{
  "n_layer": 8,
  "head_dim": 64,
  "rope_base": 10000.0,
  "attn_scale": 0.125,
  "tie_embeddings": false,
  "init": "trunc",
  "init_std_qkv": 0.0167,
  "grad_clip": 1.0,
  "batch_tokens": 131072
}
MLP neurons of a small language model. Each row is named by its layer, matrix (down: output weights) and neuron, and shows model dimensions 261-388. Each number is 128 + 24 x the weight over its row's rms, rounded and kept within 0 to 255. Numbers have three digits each.
A block is one neuron, or neurons of one layer that tend to fire together. After each block is what it responds to, as a language model described it from the Wikipedia text at the highest values.

L5.down21:133092109115089143156114158140094133137191135174151067122092136137180087146145134143155082090181126113144119129132097091145098136090134139178152184104137158116117095130121155158139124144135104159114173078136125124180105138151094159103137128094106115135126148114128170114121184132119133132117117128164105123131121142095131112152175120144174146151120189105158103178115140122171137153140
L5.down43:129159086142106152135133081090151153133128128149082089153188166139142146140125121118126154107152108123122113119110124124117126116156076128115113134125145175099157165166100139147102128120134097122127119156099107139141129106141111177143126120129175137145127125150128144119132140144120148153126129129098112098148105149089071133107115148120120152176110156084156138103127157119110149110130
L5.down100:117105134103123164130127141141130163101111150134123138138161126115144128141157143158098122123141116190144093135110096101148124125126133120105094135101125135108118115087098081136140128145150123099132146102191144131140119149122134128139169135148111119114123121112089129148131075128132144091093104104100172112125118153137146108153124109135123174117085139111147110124176088153118136100075
L5.down148:101116116130113126146126098119128103122125149178141142142124123122122124136153149130105125124134125125154120143133170111100138097093119133165155116107170117111085127144134126133135104183074150181162107122175121132170147075163093134139161108154121144152147133110107158129098138112074137130169130129163141143173140145097148129121178087136137148110103151119126085099123137123127166139139
L5.down196:104133133138145104155114147141125140127126132113109157122098151084139144076121133189119062125170131132157118081177125094144147133143121079152127159122101141173196149113099107124149109134097133118092146105120154115153100104152138149134143113115154159111144129157112164128137152117154128141143109116192137123091124154118132116113091196119149157150120149157146135108108166098099140145108
L5.down320:105137148165129132100191096149115148093141133106147123085156158089148123109127140138113125146109117149127123158101157129122094137090185091163134135103138127158118130113156159140151110167139119089107111158135123104124111104103108102136129123139125157155097113130122137106109087173132110094163068141113130115105150157127132148139141080111137136092127107154117127104131110128143170181119
L5.down615:160132146150122148139135106138150133106169115121133129139093107102142131156162130175156105140119139153140146133155131125080170130118110110143176176148153122171150097115104127146150117186130145130123142112131141114145145101129132115134119113138146124087148144107097095177091123139095130113079126115109152161140123135131136121102129128128171167093134132088136144158140124167133134140166
L5.down765:111177137157096172111092143147135076120126139125142139095139102161111137100106072158133137106145174143155092153113175149158158143134075138110089107127099141111134164113130109116120131085125138178107145128164138101177113133145078114143109086130146184167105095085165117144110138122116104165141118123145114134163106163110118141141186146099077134099130137096169088122125111107131074175114
L5.down992:119145114153119127098094095107134163123124141131104103120134142146139140097124098140118158119118120151115140140146094127116145129152100102135118104113151195100166135160125079111114127181145129103138157137106125119099138142120159145157136133120150103161111163144122091136131116119146175132139158163112140082115169117118112113102127117156113106171128122116117143130116185102136116119151
L5.down1028:113162164155147124174106109124130140132136152152136107098102081107172123140167144103114146084057128123143099133145147121143115114117116108125175169156135112144157114146143139109169104113160101127130186088148111139129089166136179153127163160087143154115157155146125152106151110126113111107110097152122126137085118141186069149113125116133168179124150154116123154113093124126166118098157
L5.down1108:146132119125123160111122086134155119100129141113146146136126151095156113122126102128159112120173121141111129091142081134087124156117099116097085144116111138141127133106086104111129095075071107119132146162124132140153109065093153149148155098119136144126140070153137147138091151120149122122116119122103143129110097124157117113130104169114131156131124128153105130127126120167142069127125
L5.down1243:126136098125131084156157101141138131100136149094065125130098086094103113161180163175105138083158136115105135127092135116143114169127158113144159134140132127113110113155129133085098145111146146158151093167096083165163110130111128128122086134170122138128173147140115103118140163042164134119094104150101158100152074152131134129173107160098113122141097118126142135146143085130137180134124
L5.down1549:128108088155182128199093138058150104153111139096127160102122148088124120139127102139138143106132126113159159122123092092107137142134127113110157137124115111059152098121107117156117097139108139111171107150135156154100122139154116139154151168148127127119129142130130140146137082160123094110197084149136108109104138100135127129077123112164134135154093137134148103121144150111105144128090
L5.down1590:145096149124099165130155146124130128103150108137104092098107124116146112111132135145085139074178101140107110148102068142137148126126143115125150178131170187118122135099136156137120140132135113111161116144145086146130187112108131141078124141131130079136109119120132149123165103123138123179127129109115107154125107148101153175144125130134115116146155144105145130114143149097139177120056
L5.down1591:122162124109142118135148084138094138143107112152092129124139121112134192159122148187132120162118081095158121097171110104078112131127162146105122170137078130110123082160143107131122083154121106146144126150123144107130103147116136094139112126127156128154150046130108128146134145164127121129202142113157153158108125146096137120105097160137141152120150123110146125093124082154138149103127
L5.down1945:152123118106134121128167135160123112088135196190104156163103122108118109135119132169109134105120170149162155108179135181176115117149085137102165138155057118182112124114128112100143143120126149140108098101095168093108101138101108134125119140081105100134180139131144158137112168121123160151100191122149176091132163136113089093094094193123090146161101134133108075127168161126150125130111
Description: Before material or substance names

L2.down385:093079201135150084125121128107145155088118162117145142105157137097102150133123107194143134122127142152106160150101158087126107130141156130142111125069116128099092109152156165178113116141128130134152147106120150122169105133126134138151081140118134141157121144175086133139121156082161170112110115131119106134107098151143158124126143163147136160150134159133162114113146131148150110109098
L2.down456:104142132091133159127070092114163110105116102095112155082131109137107098095137122148135166133093104104127116126172151149133155109091137119144119157149132143120121123101116134139179146158108163083132149054159143166105150126156139125100142137131076144111131106110107125149137158143110134104143163097104143145121095168094118117116101108121051124150127141123140113136105144132145065148125
L2.down1155:130078165137129117158118109139140129139077147159120141142129105109145118140136063128143095077115149177089136147107117104147121128108128123149140086117150082150155154127161157134118128117100104110129140146087116143137121181092138172146116167132158113145112114118151100120111186067150110127146159144170092095135124131111140126092154123162161153146108121122167101155135124107136139113139
L2.down2106:124106120155142149170107075109145110137149126105139133114135141164148138177144157144165186093131132139142133114129121156165140147121116155115099141175092141114108153136125120141137121125155102146136147146093156127107100133123145113096143127165138152092142102157113160123155171191178138114121122075140108165065118097152109109111122158158137106130140093140102097129156108163185084115110
Description: Generality and frequency qualifiers

L4.down364:138122116120165120159121105157116149127108119138119124137138115091144137113135148116096147154129096093117084111105103096081135125126131087130144113143132130110118111154131091105117130111116138139118126096117126116123112108111170145149113117094146150152139091145114161140101143093157132179132140123204177141135099165097132124103102150188081135165182126105124085134127099123120106119101
Description: Materials and products

L4.down1555:120140137101163125181080104097134152132110098154103111096145149102104138148141138153098125135134099128122134127119179137132105080100121141130118113117116147094112101108186138093183114126123140136132158097149176142168096114131075086151121168117091146118092128160132145090149098140123095101099112110120132109128130154124123144117153111142116128163145136140107138130163119127118097115111
Description: Place and period noun phrases

L4.down413:173115159088173155123156151128120165136115098168138147091118138129124116137131132119190130106109144102142139119133158112104210130127097130141125086120152097152134172150134127118142145135146129137153130129093131146187145113099108151134107113156137164151125105157134110143115087125122109106126164105113144124094118125111075131138146119112113169081153109101118095160104128099142079104155
Description: Preposition "in"

L2.down931:136130164118130123138083072123163107110094127135148134095139137117121141149139110120119105154142102128126162158141132155135110126129107130113093139165125125090140140122137102113161124134116103104143135116043151174124072132144173151080141098101124108095098109134126120083124142125139103105134140102125139102130091094092137127135069127127166093147142117116124119162091134069128158138091
L2.down1326:131121130126117102111134149125094111148134105149105161140142164139139101108149130105098134190159175148145150122154114095142124110156105116128065117147088165136080116109111128155141172171139112118130124126118139143084126116155109133149134116102157152147126130094138127141139144159120118108110142131111109101144110134114109140089104144116135133114145142110138109113122106131125138122120
L2.down1834:128141130125142125112134117137141125122086133124149113125087124159132112139161128139178128144119147154174115131201160114177143100137150101131102166153143129144122067131131165165110118153147103113087112087115140112124115127121125146078079100094099114139135142141126153106140131082125152134114076120134177142151158151137144113160162115119144101164136104120167133094100146153157150117141
L2.down1864:116165089106123138157130104122128172133140150160115158137109087149158135082103162095161141115108104119105120129149165105111153111157129137117131117144186116171088114149114106083157126138129134101112168119160193102102155129153124171175144132152126171094129135079117161143112102141137111132117120127090157120113123104160145165136111117107146149150117094150148125123148102126146143127124
Description: Date comma before year

L2.down71:126162113188131161143119111094164153119100159115149129146145130153150097152104144159108133153152155118103147111115134117103108110112147129139131143180136124138119138158121133112084145137135101105095104124159160083126156161142141097117117114115148082141132147122141085101095121093094144151151130094108115099159184122116122127133132102160142173135151107182146077128159082154094115154161
L2.down1052:126149166069153145106146145116146155115130103142155080168097139113126107133175143145147152119160132112163068137121153135158122116114182136183112128140101165152100126095116075101102146140154152151151138181143124108097115141134144106147132136122064102104130131135160120128155156109166198087105165142153116153111120153086105125102136136113099122154136138105121107124107096146122128096109
L2.down1307:091106190110174160178116118117144150182077114096132119135119103155125136126156167181125124110148146113135099127112153122129150114131131135185122139111147103128100096143108139115120096119147124107127157142173128093154140131129142152140133164121129135141162113096133136120151146153127158148117147116086147102126128132132106113156122118154125123125149165098121114113144126142179131133147
L2.down2256:102098176134163099168129100135139173152121101120188106155084121162122138090103136171112112126110118088138113091145138125066140166119101120126126109130148103158120116125104083130126138123151106111133130138154128105119125147161130179126121127106137147129171113099143116100136169159173134081098120108124099097141085143121139087148125120172090125109107125177190134139145157139191124089122
Description: Nationality and country names

L4.down724:165100105103107151114099150111168158170114138109110136152131122117105101140121169093177107110124106147124148126131095130128140104089152170129089115097124137158113152146110139152117141086187174154128113116177099121152121076132128156161154106149107154124118108147092132063106115126123159142080081121100137123101108145153079131091136112125150146140116109158123060119130115113131155157118
Description: Date tokens before year

L5.down50:095099147127149121138126086143162150127146125105130127137126142088118120161106152117108086085110131106098148119107094064148172132145122124138128140151128123143108128132129164157104126143100140157153123115078109125151119158099112139125094123140118118114140127175131112145156121138085143146123146080117146135122077131120155149086142125129098148136124139148115140136113124151153124148099
L5.down289:131152108130125146118153145111123158172106151132106120119155127148153114124102117098140113100131159137160113099163114132118095150126127129143125170119111124133160118114126135130110143159134152159131141150126152122128118158123135117145179146159099127115155098141066135159144124105142137116138114126109119168146133089150115119113116083111148151130112141129100164116078164071145145128099
L5.down369:144165148149109097125141129138140143117086108146143126135139113150155114114117130144152101086141098100103135120124076159126156134129179128107097154153129058128174181156137133147179172156140089119129149117107150146153102143124182094091146130153146137162109100152077153137165159088142116116127127124158112109106152116130127119146166123158092142116105136163160138116165118140167160165163
L5.down433:150161163142092130106172075082131139162132143117127153111107133131113125158167127092159099104146128116139141108114113150117143173146152129134147121137129192134090149167134108157090117145106144158124129148096170120105145184136084110094138053105163129104142077091178153173133090122132132127151133126090148123109142112128135154098149126116152111143083142110195103145159142131141168124152
L5.down672:159150190175125133107099138112137144105121125087151145149117116108153139114140160122128110161119122126180071110126111102192091127126083168153168121078065091105109089115164140120125159110166116150092194124106101107090115138108106113216126160120117140111156144136120140162157140135068112147131112108126141088107108136151118108139146138140100115107102146122166127125145176135123079097128
L5.down805:138147144148165105175138136154116152157134039161100125109141124148126120092150163162115131131103117111074133100120119101117124098170162173132081100161126091117124151142135114159141125123134134107142108143114137151180134102100142132146129109087120153173135120135092135147139111117164099095097138111144144133140104138145133128115093132143164118095124129079135154134136105123161115144110
L5.down947:092135174144133110129114103146167127151117080124177119125102122153126144102098126148111104122108122114170134098132146135121134103101112113127111088117131119127105128122118110094122121115139086103164154085167111105126144154105132145138148079105091153129117108140140113129126161091116116079122159107130131118191115142131110090150104117107088101115131094150168114175137124133105105090125
L5.down1145:138163168117131115122150135130084170075170107150120118119129114165137135139120089137138104162154102150112107099122126090140092084114136132143142091124167137090112108112102117167139138089147116122141126110132145122139143126116123127123090163139097095134111083150113106124109112116084134121147123099124134093130113139141128097115098119143125089097117142095119112118118127131110146151138
L5.down1294:148115161075154145142143134117126158097136159140159121124121109152140128170145168119149144150141105111111140099104167150114110093110152100147094111122118117104096142098177132152123142118156137083128133120160141080132104109157121100122139173075129141080136116077134144156081161121165124134111145102146133134117138146086105152120070128138131156116141116163147111126135121138102170116098
L5.down1526:076141104141119111137124146093085123140126143140111090167143142138106162127104137118144122109143127141157144110165163179098130138146095127151173130131154129122140137164111104108131131159141154134162143129162154141169147134125146118101149106136113119111143114143148127123128145113105083108130117123146142154139106166105080084094107133081184154114111158157154151130148143133185105105140
L5.down1699:117146133132161140161096123090150135102108114117118133105121115129116128144135140096163173151097169136123119113131123136153105176140143127145058096123127118116135109165158086112158115147155114092171144107135163146189106159146161136104160123106121097136129076132143108114120154148080115112138121143143137106147101118153181124096123121131130137117074133118139107122194100117151145159151
L5.down1760:147138103109166094126102147112076088126087110163097120126136092092111114154061126138114146125141142127117141135112149132142163186161133114107097136149135117114107102126147161134137112111109137176121134110105162102172115137154164161105092108086159097094124118114110100111110120126134127141096074118127102083144095148112118147111152131150077150108120100142154142136120118120161087127128
L5.down1812:080127111114133161115133162108149123106115138108135083116090130156141147129162091176111115130166150104159100086180173143116066184151133101125121151125125159116129099135114145133141070138113130109131187121105111094118111105129156094149132144137110132110144108093129130126111135110150135089156111114164154127148131117120091146121113111166078120076172111145136169130116091107090118133151
L5.down2020:126129144131113152143106135082111098136079109140111120125110115131157131140147147163144119125151148128150140154157137138126152110130113130109137134109133156097108114093151148141149116093158124097173125168148116097141133140108153106162154156094176143190124145122132099140145134135130112134109095092136134135081120143117150138152138141146144105093125085130095159120145156122075146127179
L5.down2181:108128175100139101125112094081097129155151147101146122106096108094111151130093148144140135120144058107120080144125139120129118069155119106157109136144130129080154149118139124108131100117144118129136121109109129169138112113102127058149128092120128116084143140126144128129112100143189120138135103119158121128128123181160116106116094113168140096106144176139137165116133115131141105111158
L5.down2358:125126118174149134112125130171115138083108104114144117154096120137106111117109140199103106117111112084113134162129134090131157116098137115126133154162131099127110133142149095151133109147107092116143092135115114124169135124116166165148146162143162161155089086109138162125111120151092146093142112168149142174132158145112122164125135108138128155112113148135083122131091129114130112147140
Description: Start of multiword proper names

L5.down125:082064134121109101112103134131202132157138131121159112115130141156127107116160169161157142171197107119085115101089155135086123106089121113145106105143143137114123121113125172145136091105135160123134137102112124129096136151113101125107158105114128135129170090105084134140142167142129127084118117101197119135117141107128118111084125111150096100099182108144103098189196115119108134151126
L5.down143:139091068091122165123109112122152104137153161119141143100054161117153123132089147126119115104172153106067115139118126112145125137112093144107140090139119144138127138157105135153176126097138126136130136124127122135120165132120118178103160171182107103138162092111117175122132048166167116139149071129173122158128113107127148127153119062129152116119118130155148113111116114070148122114091
L5.down466:138124147153107168129131129131133127170130121123141093165146143168109116139098113125084141119132148130133148145156145141136137161129128115145109121122112104082161125106114132133133164165128094143152142139179134156170137159138156156120132141168158096166122117147130143130084134126116126151134144112138132161105135123129090112151120125164108121130152088119110105135098133137163134137144
L5.down655:071122105091135171098130119124098119127131090132107125156139138158144140101143116128139157099192124129143130139124111150169140108182109125134143101103145153134117171119153135123144122124107161147128143124128115190125160125113121131121147130124120115128136113153139158145155158140149131132155173082073117144168137142168132152102130165112106178126103174160120138155119126102149141142123
L5.down831:138094150111106098143123104121133144146130102144145137157096112123105104115139105132120114126169155101117102132129101121104148171121139106124141142121133101139129135089114176169153154141134140153157128119117158136107145119125128139156101107131133101099132181140121093115102086111096131119101102090173090108129155139140128077130153142127174145141124120147030105139165121131118146076122
L5.down1165:124086111104141107121114113152138079117144135149143110133118107131150094119104120066129108137151141157089147151082144083074151173117149101146149111111105153115134152170132116118117127139097116098123110147132131108068111102147130109149119158142135126126185181158122145108168128127144144120094136098113165097134145144108131111181145179117123111146154080107125175157113121115137128126128
L5.down1202:133078124115141087106155124070124106147102127198111175142131117113102094141132086126094141099170113135131142123116146126159111150126179116125139145112130085120114109090136213124140125134137128143107137104146133126138149112105158127105105138125105120108129171151143120160138052117102121166097150103146161144081119131147116125105105137125128148130181137155082121110155062138094111108123
L5.down1290:159092131134120105114123116155126167113118122101167128120117118119162122187122109141163147085078073112150154092095160174149123136156105140120121151126144107101150121107118101128136123148140136096134154136153100096089080158121083152132137155105145120135097144114110127075105146091155127118087160104158107101089124143101080125110097122114079129109122130169088103141099151104115138113143
L5.down1295:111127119109154145124180098104155157135128178136115154117118112096161142145113132104148101126139106116140129099143136145130111128116126131136093115152153108134139146175123095141103132161118106137091138126115086158142108105183134170104147078149081186122116123157126152181150091110101133111111129128159118122102118155096128116096136134170129090164155088127132145134099130172140062147125
L5.down1319:116138121133129154151119122094110173134171096144123114119144145101117139144150147126158125111163099123131134124159108110101205182126136100121139124152114138121115150094109154124163105172107151115085113130132147133122105106072168159124133135126133109150127131120139163138085105110119110136124122113102075131100122090101149111100103149095120164127116061125104146116138109124095130124100
L5.down1470:107142127127172143120084146119124173103106141131102131104123154163136129115153169116122134135141130155149116171171149129180182159077150119124113140166138122156168105123156106097109134169149171159119191104104119110089113086115102125118157084095142171114078158104154153140122115103102154149175105092121121118153124140138125092112141130122098124097116093111157130111143135143138137119167
L5.down1565:177133109108106134097160135144128095105085106150160125112105164135101103116093143106133102154128103119158134169096138115163188120138118149174105120178107156161175105131157089131108152125132154087146131126149146154127157126147149101128146110123114134154113100140142149109127112138131138125140146103106140129072164136103068130135098105139144137094154129095127096166119116133135132112185
L5.down1847:137093157102144123147134137148125160157102143114071097136136113076086085126135098094137120124147108128148152121131141139097123123156105124097156092121077108111117117136107142105128149153095109082117146111120147152162097115171096188149101115109166122155136126136086142150132095122129151148143141137149121134120156162129133145125114129134134117098125128118135135136099135172155091134150
L5.down1939:157134156135173101103133133133133129105101109169127083162123137122142134140122133120111124091110116122091120123138124152140190171177125170142137130106127091116173144157101117070150174134109158152130132108088122147155131135139147106160109179167120156119173100139144133078099104130115114160147136147133117106082142142128134113174174113139109102091134096134150097168139111161143114125135
L5.down2116:122121133097157112112094096120118143155178140144199118140101166115137109152117156089130140143169107179118107145164101092094140134148115148133132137117134162088106069200103107101110073143151142103129147135109117125139139145117149121117179132178149147136119088126155142164153130174106154104177112128166105136143146163104132131109173099164139103128134141100130084151125149109111160131137
L5.down2187:138140153132138138139129134121160139131104122114157169133135149143158095139127145146103139165123110100135140144137089057123094126139151132140127089133128135120116092130103092139163135145147186154096143138077133122148154129105082113134094122145129193099158110119149125148126134141125136092133145132105107128143121137130181131122130093135155166142103123169152164140084122114128120136156
Description: Temporal preposition "in"